Weights of a small GPT-style language model, trained from scratch on English Wikipedia.
Size: width 160, 2 heads of 64 (1 for keys and values), vocabulary 1024.
Architecture: LayerNorm before each block, untied embeddings, attention and MLP in parallel.
Training: a variant of Muon for these matrices, 15857 steps.
MLP neurons of a small language model. Each row is named by its layer, matrix (up: input weights; down: output weights) and neuron, and shows model dimensions 32-159. Each number is 128 + 24 x the weight over its row's rms, rounded and kept within 0 to 255. Numbers have three digits each.
Before each neuron's rows, "fires after" lists the tokens most often just before its 100 highest values on Wikipedia text that the model never trained on; "fires on" lists the tokens most often at its 100 highest values on Wikipedia text that the model never trained on.

fires after: " f", "oot", " h", " j", " H", " s"
fires on: "ball", "op", "oot", "ust", "t", "inal"
L3.up174:116156131114159112154151095128151131127172134131123140119132137087122119081152105090134102129114098132169121137130093151126131118126142105143133147145098119094095156131111110141165128103089121131204100084109138166112158173127148134135143138140125134184137107131150104152162134108098149116175131145105163104127131093100127160216145154136142118102143114118143116164128132145169127149114
L3.down174:117151162123134107114111130141135122098107137126138144144102137135088089147126095130131116134175139135090148073107106125147166139138207146098165103118132119115132173131126118097102143138141114120137113140127120123133114111085129066169139163136166145134112132104137133111111145126188091137170153123133077161166142118123183106068156140141127112131093074111089127116112122166130091146130

fires after: " m", " S", " M", " s", "M", "S"
fires on: "ar", "o", "ad", "am", "ater", "us"
L3.up183:131126113152112122095109097143140143144139129134136146137164136128120122181085157142109144151093133130175145109153157135140114141156116140132101106141113096167112175127103134164162115080161143129106153117145083142144125124131098133109099155186097090112112148116109095102111172118147113152116094120137113093148146113107105195074155096125109116113124127104107185149105156085156103135135
L3.down183:110121136136188174117153154129139107145141086170110103131121140114125126112111108157131147113114110112113133098179142129091125103094128086147118119139155143132131135108133147130105119136132121087115106150112133168103128121063135108097124124188149082113158182118093122108097143128117132176108105115132123112121125127145148119108163142143116126128123094116159171131167128146167132121099

fires after: " s", " v", " m", " d", " the", " sh"
fires on: "o", "ill", " of", "ite", "m"
L4.up499:165137119133144176114161094095131116123139096172103164157098119114117109175104132148152139125108151137172143152187115112101129118134131149146094132143172096137111175123124138136178088126145151098144157173108097103124139118086120151140163115133082088119074138108121137112114116167119119138109108126096118113133161129156091160107152115148134111135142102096094113132112111104146124150146
L4.down499:144108112100157178116133109128104112129132140121110126133131122100128125086087085137103125208124110110145105113169144098144124089131104107147114173115169173119125148119104134125127148153119113129164119095081097139118117138135100150110121142146101159077166170133164094134148131127078156117130128123131143146107131156127135110129131157116100136105100143147129127140146185157155097159115

fires after: " v", " m", " a", " the", "op", " d"
fires on: "ill", "ir", "ge", "age", "re"
L3.up282:162110129136105123079100143137101122139146137097133110169119124120107139128104113133149097074152132126190096119132090168101113116130123144139114148180168127125144104118103145105140132097135137130103158136149155136134112141145167149141145130151132156153104101110120135130148056174133117103082100151148133083141114118106080093140083079120126119094156153110115115120103139150132126106159
L3.down282:120129147156190150150142103098140132098117124133115096110137161114147101113157144086124140141109097158139177129104154118160100109147090155127113133130115108128119132143146152138178147162139074175135161115109110104131110147140086092091110152097127158104094101143098113133097193137148121168132107119135118150182080107129132105144153154167149099136115112146125140119144092127127128136107

fires after: " s", " S", " im", " e"
fires on: "en", "et", "um", " not", "vent", "port"
L7.up627:111103130159135127116152149098141128152153157144164135147158116112116118134127122146110077115118143123145138128142147075154148114127138108105093126148124101121113159155126147106105139074112145106112136103105114118167148169112122087144167143119149098138101111113152135141143167145171151125123166112132120158129156133107163128114128135150142144141133141122133089126115108100180088162140
L7.down627:115143140110142152127124103176147092126092135158120132138132130122138131151136140127122181170171134116148129150123129159108117098111126105141133132134128133134119115063109138136134156137141127172118177131152131120110148074145153149099122113153083114111157155140124121080135105117073133147120117143129164132081127110144082105139121171100071108101098111169096099155152123162130142093139

fires after: "t", " T", " of", "^", "_", "urn"
fires on: "ime", "{", " New", " /", "out", " ad"
L3.up378:154135148110155115117139106124135119086130083125133106187161139100124156116120152151112122076100144140148125151140120132152146150125089109165072092121116128100132125116151149139102143109142108110165098125128178142114140105102124150121061106119163140144152116128133110108128147148121160100137138161123169107098098153132134052157161108138098129107149144116190126118114109150129110080099
L3.down378:118146080132144139139152131137090159153121176146132109101099129193108133133136120096136144185123127113120132109137114129108117074114128136100164185092121101159126136127106100090145114135130096162139141141137097064123114093120129113107151130133134134154135190115100150146134105116095141136136122125123086135177151102141111160101095111089163161163115135134085099141119162146125136159128

fires after: " f", " w", " F"
fires on: "ul", "orld", "ind", "at", "el"
L3.up72:085145130131118139082161131107108108134086155100123117142142122136126159091118153155100153126154076095166106089140106122125134133115132135112148115087120154107155092185155120156149122108141113178147132146108139093113177140101108172148155130135129135099096119106110167131154119158157137090123146185117145125147148124103119143137123115135108132114169108113137101126195117137089094106154
L3.down72:150118098117119127120114109126152132110134058155096158127080123119130105150089099122127115190074146182104130153142136119154105130126133111135119149161092100133105114133126160113147114149122099061144145094132110164161116131121083096156139127119153128147146135119108122119096133134102133148120172140115131178106103134101136096113125124130102151108115146159130153126110149102145118120111

fires after: " M", " s", " S", " m", "S"
fires on: "ong", "an", "use", "ent", "ich", "h"
L3.up125:131151128123154152125141092149095138178110145153168129124124128140132142133073111087094129136124112156131094128107171151111125152146126154132118156158108103137105123113138145142145110114123104101178113134075130127137130147124120121145100116119132155141145121124139109124101175119128107112115119137151156073113160140162111130117136089113114154137146138087102184126121109110132082130148
L3.down125:151138122147140159113140171143130098145120126129084115145074097185115118185129107127110161115143115084156125075119134125109139126129112098133162137145105140143136153139121127150126096108193095135121128149129134176113112118115097134094118133123140110144133088188129099081121120140116141213114161143149101133134125138112150135077137115137159090120160114150143129080109137151133120168139

fires after: " c", " C", " bec", "\n", " a", " B"
fires on: "ity", "el", "ell", "ome", "ap", "oll"
L3.up239:133131151130109107088167163163131140141124171118140134157148135120144089117084136141112151139152101133135084157140093139155154131078109175156147136110179113094132131126121157085108108130123100133113160145145116119123147098119119125135121122126098078126132082101097128138148112141178110117104161132120143146133061114145128112125121099114140100168157127134108105123107114149152130110138
L3.down239:160152099141129166107136147089130109154141131168143139167073135144114129118139104098156126126121179136134144095136134132103173137129089129134123070081113155085109105140115120168122101110163182124138128115129128132104174138122072155104116099124125137156110123110126137165145138130131123119119122156117137079142178148113107156099173152109146147153140171142126076080108117113091129142111

fires after: " f", " he", " b", " w", " includ"
fires on: "ad", "orn", "re", "ind", "ar"
L3.up310:089156147113114157135179115136201114143135146132139086086126114131074131121112118107086158162111100122107150137107124134133115081155128110131136124119118162125114122169168171122143137096150140166130092129121166124137131158128107118106127128149175094091153124104078101162128099056136109138168155166133121094171123114105146110118088116116153111140173112137151093121127141155125092114129
L3.down310:145159106166126132151122147150104152101123171114114129138164116091146134142138140128145102106149117139069143108091150125140116145144171113133108127151110111145124150118119163093102099104104111119141147104110115155091068094108143151107111056126104127143156125145145084099146129133121117109176157146087150117093125157138176113146178162147147115119123150133125170093123121150099138135087

fires after: " m", "O", " M", " f", " W", "H"
fires on: "n", "e", "er", "ot", "he"
L3.up257:098145149115136148146151171208140118149138082145144110112125110068097155109113141113124133158098130146155125135083126106117131122126129123122130107085128103129150167106130139085144136063147120138161123101166114146082136152105133132112136158172105133139156165151137102138146111113098140088145157124131168095125135135140124161156098131097102180162117149124110142130154062115164122111111
L3.down257:137119115161109106125092128116106087097147119104169162122112149141112056184138102152169103142105113093184159169118167120135108129077141139114113130116127136146092154134117151154109113129137127114121136114133116123148160135166133133072136163119144164179139157105109140132112124110085125155112068116139110118161129122140091156112155132110156146104137116099130141086113094151139125106145

fires after: "f", " f", " p", "our", "ic"
fires on: "ul", "it", "oin", "ord", "ult", "ce"
L3.up62:072129122105105099135104098133173098080126157078131141097101138126145132120118117109083116096101095172117140124081078114150174139114123135148116147109110060143134144091099147096095124085101151128121160120083112124098113116133111141086126117152139097137096141108118143137148158117076144111143112160150159171169109129134135122153107123087115146102142113134106160160123120123138125145120
L3.down62:109108100091098112150112123131133098122121119084181147128160164137148107105133117106150110129150126146137098151105104146181118062147117133130106132113112091130127135134130142066143130147133112109143112123098114134112093121116151121125101146125174093125143103112139149170159150141137131103100103117114182138189157131119117133158193107096114097146139125127106173162123114097132119105104

fires after: "aj", " M", "m", " D", "iss"
fires on: "or", "ion", "ond", "ew"
L3.up523:108108147103129118115130088146151108131140134152122133099132121163150149110158155165094098118123094139138188148174103138124141155134133142090144110129150133155081153110181111168162119095121127094108156120159120178145107133089128125109119147124122180108126145074170091088150109124128103070117148109190107079134120114159093152132110126156107160121133088132137085148129107120118124129164
L3.down523:084129097078114113126170106135140143107170192154182105085119155140126134091141201074156117145142106130127112124129093135123105093136158145129106141117122120130121179138135119108128112162153147136104119127142128100125125114169131124132135129130140136104157128153106119137137118127150100108140135102105163153132092141122171182101118165164105169124128108101113132106123161127151137139145

fires after: " f", " F", " Q", "F"
fires on: "at", "a", "u", "r"
L3.up408:107166109083094130148151131119168160080106086126089110141124132086110132120144135129137176168125095125101155161126120138105140120095155139103138117091117133177109113120130150127123165139103099163104160114129084120154126178116144098100141122170136152154111140125119113148114153116121145140147168147150159109139119133146087121089093124119090118133114169098088087154140130164099121168134
L3.down408:174130165143139116095090131151134091147179158088142161137125118130120122167162108126127150120102118127129084124160156126113107131134142082128129148116136154118170112145120106116141139154145135131125106156098170133088160104140149105126103104121133116124097166149185140141124099149122118105085120116115098115142143109109152126176148115099153137121148126106143153116094114106114141084079

fires after: " v", " the", " a", " st", " s", " V"
fires on: "ill", "ain", "ate", "ge", "ice", " one"
L4.up600:127138117144099110113091160110161095125166128115137159149129129103092127121059123174138109147107132150168067116097086143129138141117129153132069142151132148144145119125104139120156090123119176156103139161099134098141146130143110109122162172101103096164118133124121077149152149157131104102081141143150110117120118113134083123137100137127158122117164125116121109121145140140141110122144
L4.down600:147158136133137066102163140153164104138088098137164149113070127082159117111161166130146146159112130139114149113113130108111096117088118156147106126103160109130147110116094144111129154147088110131147148143127107109070136107106094151144131145054153139098146113112156164090140127115144153170124141163144139106096163136102118090119134105166150139157083114140119103151114099105123135120147

fires after: " f", " t", "if", " g", " se", ","
fires on: "ell", "ied", " and", "ind", "ver", "ess"
L3.up46:119139135070150141149176139158082131114155109124112139116104145098140120123108146100107158084138135133122117146129183133081122152130147103104140143122123125124118148152093144140116113134130136104111160128087083112135106188128109145107143160145134120167118141115164147096125089173131102105142150148111174114164096138085153110151135146121095086106171148110137123167132153121155109119100
L3.down46:121122144158123133128103124156132138135051166102142116132154101125128101110114132154136147119088154143113087126149104126152122128149151132099145087108151109136136096145119116157101118134094088138163138139147139150109126120129124100168112092107111165084068148116127147169128150131148151098106137131127090141095185135160111156151163130084188111141083131123130117128139143140123142143088

fires after: "\n", "=="
fires on: "==", "="
L4.up239:140109125118135150126142107163175131174153083112126122157128165126113121133138162119123131140139147111147081152137057090111121119135142159129128135149099127113122152148168134089127104140165136124099115137124109145098169124143064117101135124131102158110137149132146132122128146094104132157109145142096120147092123108101100144158135105157140081092138110085151121141125128119118159071106
L4.down239:133136156113137139115139145104150116126182145118141096120115115151117128122130106160139137164125165133087180112153117104094134121157113104152149177098130075120100137151137120065115133097102168137082123155100109099137118101109104133120148119155128163132101142160071124132133157152130072109124151154154142090159141102118157170145116121120186094122122132097101173131103138135133128155131

fires after: "\n"
fires on: "=="
L3.up543:109171147108141099090128133143128119097181131126142120154185134112109084106104127151146110110147132144167127127173120147161158129132078170142116125150172122148058135173110127125140129114109146108098160142144106147116125114133092121103143146130134127136116100110118122123125155135146125163078124119127185131135149103095150099136124133137109115126123122067133143150110132113146150159149
L3.down543:138163141159126098086137131150143135143101136131169153151137117120126150120128154141130085144086087093169171133108123171107175116110096161129110134143124123083105113123122077069125103136129137124104156141095110148167145106135124087118122101118121139114113101137099077078126145110190128133159189105167131145112130140168133110161155181132155147089110097157123149121101129131114134142147

fires after: " f", "f", " kn", "ite", "e", " F"
fires on: ":", "ul", "el", "own", "em"
L3.up244:107149162096119132107113150157137097099114137120149120123114137065140128143123115134107123121116094111101118104128145102140117099098127071108121117098087084107114092116144148093089156105132097147121080149099135135088125126110089160108085098114125121099122141132121124091131090113140103123149157182101118126108081119088160112116126116104114135060141165128099132110158137106113114112111
L3.down244:094147107138137134090107117146097096116122179131167159151122116094142138124130110131160125117131122111120135118099140140161144129090138098116099140109117125112112118147111129124098115167181116156127131121109101118117114134105112120115124154095151114093126107129147134140157100128127096093111150148107110144090117156126141085141158134109088123131174168151122133119116151136133112146167

fires after: " f", " F", " se", "f", "oot"
fires on: "ver", "ri", "ell", "duc", "ra", "ball"
L3.up574:136134129119129099163133144143157120094149118069111147161125163125120109153128120148078125125120119117147143115187119139098118104143167095082122153101069114165133064113138139126086129140120118132121108121096104132127110135130147140146157163095097093173136120130134137153134154173161149126171145136134136108172142080144101113138108130095164130128108168123117092164110148145157103156137
L3.down574:148148152137129157128134122135121107194128104144103115127104138108112140147155129099142134109154137107136118129113128093129154144131142126106123086111136120172164136144105092151180115109156150155154074145150159136103149143104154071137124083145179150074118154111117130125110127102165132116117130114146098133086088140137129082129161110157119149073134081144116131117105154098140147094109

fires after: "\n"
fires on: "==", "==="
L3.up200:103165170123161119126153132161151130119181084103092099110121091134106087128161146115161159129128144120142108150184093161144172124104132129119141108131091115114082135106132110118128142172119114158128154065131109152147144149123100128151163152111129122158112101139100095111131163121137125145126084143139140154132158136105131107144139109118160092114149159098170143094114166150163117113117
L3.down200:120137150110137117109146134097154134138160112120137111156139165133128165110089148125112152138147120117140126140135098116116166162096149112175139130146098093140126123125141135061136124140115167162118119132106117125107121118103150137115157108133114114114097132156128100088116142096188120135148165115122143164134128143143144122101124107141170108155122150130166122099102110096142123076102

fires after: " C", "M", " N", "L", "T", "F"
fires on: "D", "U", "E", "R", "W", "1"
L7.up201:150112130143076107119145107068127123115113137156126135126137149142129141082086124112138110152114136092143119133167135139124128165154144120119126130106112155091162149098153119103129209161126146093066120146117155113127077119093178121147155078132101168138128146158115091132131119160150199093136158127123119134131120129118127177136124145116099119154150183131094137112126140124164133170120
L7.down201:135109149116130127096138122099155106125115119118141133147149107123131165121123154141139163133116164149166159109150117108121127148139122080127084128072124146153167157116085131117123122136113169118119157127103132144106161083113106115130138099128137121118120098090164130124142139148142122133137133132139160100149120152104173155113148132143187102083141095151133134184112047082076149128092

fires after: " B", " L", "og", " E", "B", "\n"
fires on: "e", "o", "ut", "um", "ie"
L3.up95:115100147123146096115114074100112113138122088141134101082115124120091053133125158099121144133133170115136134167138156123143155127109113134153110055110109144126106146111144102118155161137145107107140132139102141127126169149154129125130122144157133125106155154169121085097136086161144146138082110108139182163173132144131119117137147100121140094134125164147148136116157157094101069105098
L3.down95:148135121100119111126138194155110128100117144059133153083120097133104140136117152182139161133125124131108124168121157156156124135110107166176128140178150147152125114132132132160129145130083091127118112109105124116130103140118115113099135137106130149146076143115119132110125123113131118127121144146096122143158134107131184106139121136109182100147115102171118133090112123121125102166101

fires after: " R", " r", " d", "R"
fires on: "ep", "es", "en", "ed", "el"
L3.up205:157110072128143129193133097142146087116116122166124156133112174135198129105143117108141128108140148166126115124129150135141103149140094122115128133163124096108138184083110157083146157097140175151126133161088137127125118103146102124094102135127132104082134087087108124118117090115098109132121121125126136130150154126136122106086130170161118127125167125153132135132126129108157127120139
L3.down205:093141178148074140107093142119171114125155128114129124158100125157152133136148126131131191153117121157140139134166144106119140157103129134124122088105173112157131102155142092169154112170144107139100054121141139129170153116112132124127131144096167109141139079148110138159110097111158138121116155128101128102142129113149144082136098136115107147131123105106115115088176117108113150139108

fires after: ",", " f", " s", "′", " h"
fires on: "av", "5", "0", "3", "4", "9"
L7.up609:116142120127150110122134167156148125125124158115152108096192113136075134149096115135148135086145166125153123156141148121104170125131181126152087117121150134115109164170118168089096124078105122169174132140138111138112140111139115142129135127140121171096143127101135121136132167136072108154098102119199095189136156121120156131120125129118132100130110148120101167169135106120155132135110
L7.down609:123153124153131130069158086085118117115079113131160130143108155110161161104119140160108148149120153145079171084138119126104116121123122167125144122141168130114141137122136127131144125156177158109197123140118107158148149146115120106150153127129124106120145103120135127133114116103138159135122147090123125128131088144162106085129173087127143148106121122125136119101159127098104126166124

fires after: " w", " app", " l", " h", "oot", " j"
fires on: "ight", "on", "ear", "our", "ball", "th"
L3.up56:120119110125122100146198117099073120114147101146142120164124130111136111062167159104137133157105142113102105142136127110105138137166134152144093133133153115107093104119103119104139094120119123105119103124110112135071118134116134110141113128123139100164132109099137119131115153102168170135148180122135147120096143075144140122129115121135116172075122116128147135142185188160133139143132
L3.down56:154111096140122130078143109130112189094132098123084107131107120130116115126086142148108151137145111177081122139145160134120154120159113114100135184144174146152160165145128096127101115112150090177104145113124139138124154134103123179156150122118113149125143090136117125099119125124145132088182172158105124144139106113111109138151150135119098094099165122098140122129152098144183112139103

fires after: "′", ",", " bec", ".5", ".1", ".4"
fires on: "5", "0", "4", "2", "1", "3"
L4.up139:121154110133160105121160144164160107136106116176112119137158118150081114159096097169088109110138119172155170113149120131089107089104077111147100102154132122124161143141132172107106133108126107108160093163109118138095105103179111115137145147111139132146140146089110117130164132168127090158122131161073125105115163169120115138071106118110127130132127138129137123143157100150123134138085
L4.down139:120156134116126165125105128119141158141150123119120135146151129142133166127106106145165151140129143125124103123153141132119122106128123112137110119120124159136134198177159121124129121087156167131123111099086157103143106086126134113089129161071153095071132137152148118134131114140082140102052148110143112145146120116145140138120131115188132128144160131138113150125088134141111084144088

fires after: "f", " f", "p", " kn"
fires on: "ul", "ory", "uring", "own"
L3.up24:103131086116071104121115110148121108126099150085126101136144163114125147127104144113108125126149106146144092110071112102146137123143158144131144134115086109102109125133131136062103155151125109109129133109105139135094162159108127147130111094086131135142099154101130162141144121141119117108140109124104170142116101096119107126108115113082159095082123128127158125138099127108146079127108
L3.down24:089084090125104113117126135136125086147114145104158141098152172105125117117112140105188127122149134146164081127105138135147137142140132113154126147139103117122136119136118116099150143156165099097160132132095138110106124166132137131146139091047124130135127134112150158190152102136193110088134114097111153137159129136138130114125141107103128106123157128124122175155122116082120104116129

fires after: " R", "id", "us", "R", ","
fires on: "es", "s", "ge", "en", " but"
L3.up101:112150134122127103165115095150122116135128099161113101164174109170139091109097155175130148094176091154159119151171113139122116174108123115182117130140109106101115087101089139132133165128127149124087156142119187113145103090134138131127128108131113128118144116113176161087086074134127122087140151100125121117109118127110109130106151139147138144137142136120164178085156153150156119112139
L3.down101:133098147165115134146122168112170098141110146120128141140108113152114138157146069060150128156091125136102170122082129126129086095133138139067163131111126114141195109131122129117102113119101132121146125123119121135153146154150090136115127117099163148125132109174125078120166153127142114122113097174148099110107108142117081171146117117135102094122091141133164141141087132132148105110116

fires after: " w", " m", " c", "ot", " s", " d"
fires on: "en", "ro", "ord", "her", "ter"
L3.up639:172191093072158152121174126114110128135149109121119144133094092118157183115117144109146118154175120128114128160162096143128095168098147130114127124168139104090141142115150156153153094117123137121140148054123121131098144116143117164105146121162118119133107122112108146128101161101147104088118163115110111122125144118131132168120138145131092149143136119102101126135115124110144095115174
L3.down639:092104125140135172140100126133084155142149113085098113136080110165139078143110141166147087130135139124110137116099096144101169102145132153125108126158133117124057143117098123133103118129108079147125129138141161101129138116142103150095119115136178126150159140107115142132111148110151149141118137100147113107151141146118153120134157076183141112123112126119119095186108107119122151148151

fires after: "\n", "===", "==", " s", " (", " n"
fires on: "\n", "ong", "our", "1", "2"
L3.up248:127099132151142149126138121133184098131092112145116135157109134106126128158105116138091128107146093151170129111113114154117102134110147152150120130126131113128143130111081143092167145152159190150135107119122132127110146140140110150143191071125110086160128134126116103121115068127115120132143116152110103131107112145111116139140131127147156137147112102103172045121107075122133125133109
L3.down248:114106113146159154094192144131138118139090120148133118109109108143103137094105117132101129122126114156128138141162133081142092149111092065112148157120150119153131124140119162163164133104108149135145131110117110119147135113110132113112130122118127152115108085136131105107154175081138116141206142121109133116137136149111176145080150135117115160191123116131180102119174153110136103146137

fires after: " kn", " f", "f", " com", "F"
fires on: "own", "ul", "on", "b", "ail"
L3.up568:083143141098124108163107123167153119127113126094148117111126143084112125131120133156101138110151088109113108122125131133140140117119146112168105110096082079118127134135156133089111143137133089113126124099097123118109140127093137107099080105144135114107114138114154115133169124094093123120126153162093130108093082138100160138120137104102112116077125118082105118123162142099116127146087
L3.down568:112133116130109138125150116185133103133103158123165097135110134110100133120140125156131166120118085142110067131119152159173126124114115084149112136100102107137118152121148135092137150166117094144141141115104085126116122125111125076097122110085147113123124139130142154150121109134132133087119149133122132120140106137137147073152172098101111100152142131096118154176142174127147131126135

fires after: " s", " m", " w", " M", " W"
fires on: "on", "ong"
L3.up129:124132119132173145139166125115143110102167151087146100079127149122097169124146110109152164161134116161134139124130111113160070149096175154146122101104119111123123147099106107128137146117136123122125129125144118109105130126141126141139157166174144118146121099121109102118121113139103140117112170142164191124153134105155126168126133158130138129094164153106151096156132148144112165094126
L3.down129:120135164093145136100103091129124128109130127157153155142118143122143121132108140112117081115140159132128141126085155139068138139168150109151133150126133101135109130141105154163149140137116096163158131098120118059149131142142154087153155106138124154119113105132126151190120139131124137118169144101130105162138194135093107122115099142129124099167085136142104112082119069117115080127149

fires after: " s", "c", " c", "ir", " C", "A"
fires on: "D", "d", "ing", "ar", "x"
L4.up104:106149147113126128086175123126098110176127133161141116120138131148123110093106142154102103155120141138135145120166109113176135158135187091135116092135137130130126135136094115174102114134120145118120149079110110170098127131153137106129189129156119127116121114181123147133145109147110136122146143113123134123099103124113102128078171171158104107105113147137077122158053131124130116124137
L4.down104:118061123162119125169154126123111113086090134124162166147148126142108099137149126120116126113123107114109110176075173144096149072168071163096142160117142151132140111155128139105128154140131084150147111148129143107143081139132107160119091116088136132139160170105134108088142146108140129145096143159117122136164092157130127112145095124113185133159090140119140171138148094120177134118098

fires after: "ap", " J", " P", "our", "J", " F"
fires on: "an", "ust", "n", "av"
L3.up71:126165110133117123129099153123191117137176149123141143182135142100161150137140096147124145192171102105085143110112127152113138163116144150112125135077096169086113144132172119143145137117093127135133111134109127134104134146112132136120116132106114134066123166169161142134123148075109171134139101115132122150123120112107105133091126135142131123113103139156141118124120148131098127132089
L3.down71:155138161119134128088150134130110162136082101099154100156132144113143123107121121094156148125134128104132095098086136112091126151162137112100129097166148069135151138106121113093149115093168153160129153152139131151111145169097113116103120127136146109122135099072158130154123160152115151168113141127127099132150162135117181127160104185126119128144128104086137142117129132121130134102157

fires after: "\n", " m", " s", " N"
fires on: "===", "==", "as", "et", "ome"
L3.up93:099138130104080177114133099131143130131158126110143094133115151108179101148128169133135119128151123140181074116117108086124140165113167100141123114117166088155099141122165112108120168118118141131113161130162133130142117129131115184076106134138117107116118148124110117157150104104152130117140130121106128099144110149129108139148147110167099120074137119104133098164112152116159137103159
L3.down93:138099081106144116151102170126138147102156105111144120171125145125124190164141128134137117129131144129128148135095121143133155137139118179163140110132135134150123179125164100133126092162137136122121101092137159130133121116110109136130141167109098135136112135149076136113106117087160155124130098155056123105170112104118111139162107098137167112124118146145159129142134148126085089151135

fires after: " s", " S", "S"
fires on: "m", "our", "ong", "id", "ide", "ch"
L4.up170:132085109115109177134160083107156097145122170117096109137085108117122121159116128139120114148194121105130134088113116107143120159108123116127088114178119108158126148143146112132106138124143150072158140150114135106107139124164125129133130146176097149158164183124130136101109156143122145150128137126132142086100134132143129149094150112179131100132079083125117159135112153112124087122142
L4.down170:149097141126161088117126129101111126130144098150138151166163117128130119132135149112130135120085121072127116140150111091166140155127102117156174131111110161102107152145091142127156115124132122114069156136159120161140123128160109133094125106111120134101131095162130172171156115077126120164091148123098138162133128079100126129133090149144118151144149136139114119135119107112100182106103

fires after: " f", " b", " s", ",", " the"
fires on: " all", "e", "ind", "ul", "un"
L3.up513:075137131125148150167139096128131110113118142111143147140159158124158111093110125121119165145166091157142090084134132108157143121132153109120157092099139128174109148131082142101134126106131121146139159100117160106122129115132135146117113149106142133152163129093081163144144104114094098125143171181088117111192118079137180145130130083146122139126152109083158145125118099137124166151091
L3.down513:122122097112112115135113134093100126128099125139093116145144110140167123110141139124100138122119167132147142142137102162083136132118107143165148161141108107106118090113173152145158140128098141087137126133122127138094123104114168136139127157124156096086099117134168114124138147141146128143114063073117083108098175170151109211155172144136112133138147143148122128155165149113095112132155

fires after: " f", " F", "\n", "f"
fires on: "\n", "ed", "t", "ol", "em", " re"
L3.up563:132150140115110081135106190182124111139138143114151094125119148129114090125131124129114143109093085087137125124131113116154087134104136128139117104143074115131111086128113145153139161139122096195139136167137152150137085146099168126131147109095128136125114115112097108126114083134121136112145081174114148157109111134129130092125143129083085118139167213143131123143126129159132161113125
L3.down563:090169114172130136140088122112154096097144157126161135124127153127105106142139117128105120174163124115146121116143112123159126098108137128105131125125112108084131090163114129071176119129157116142141137101116115154131075094110141125091128120124136161121153192142121140170089106136137117077109140106117102166115122171096139092134140092092113095131136115166109124125109162159124151125133

fires after: " C", " T", " H", " S", " F", "t"
fires on: "ity", "y", "or", "s", "ond", "chool"
L4.up590:101148171063165116127149158112144082165104127150134160121141125148115170150115168164099143108094132124100137164141115108091156142142146126134148120122108134145110107109154094106109123145130116121116127116109170130133112103150134110098134115134118127121146163098130121159121068147143135113119078135126143112114137113108077141143151161097139165087159147176083152146158160134160112113105
L4.down590:120098134175136119117118088157138155064139144150173138149122119159112093107103075130137104125126163117122132096144117115097147145120138159137082149136120113116155112172122168177153152125104133114138125168110156081132169097100114082148103134137129139157112145126086121112127180120154120106146136101139132139119126113128148141107126136107139104112086117073134137106129101141102147128195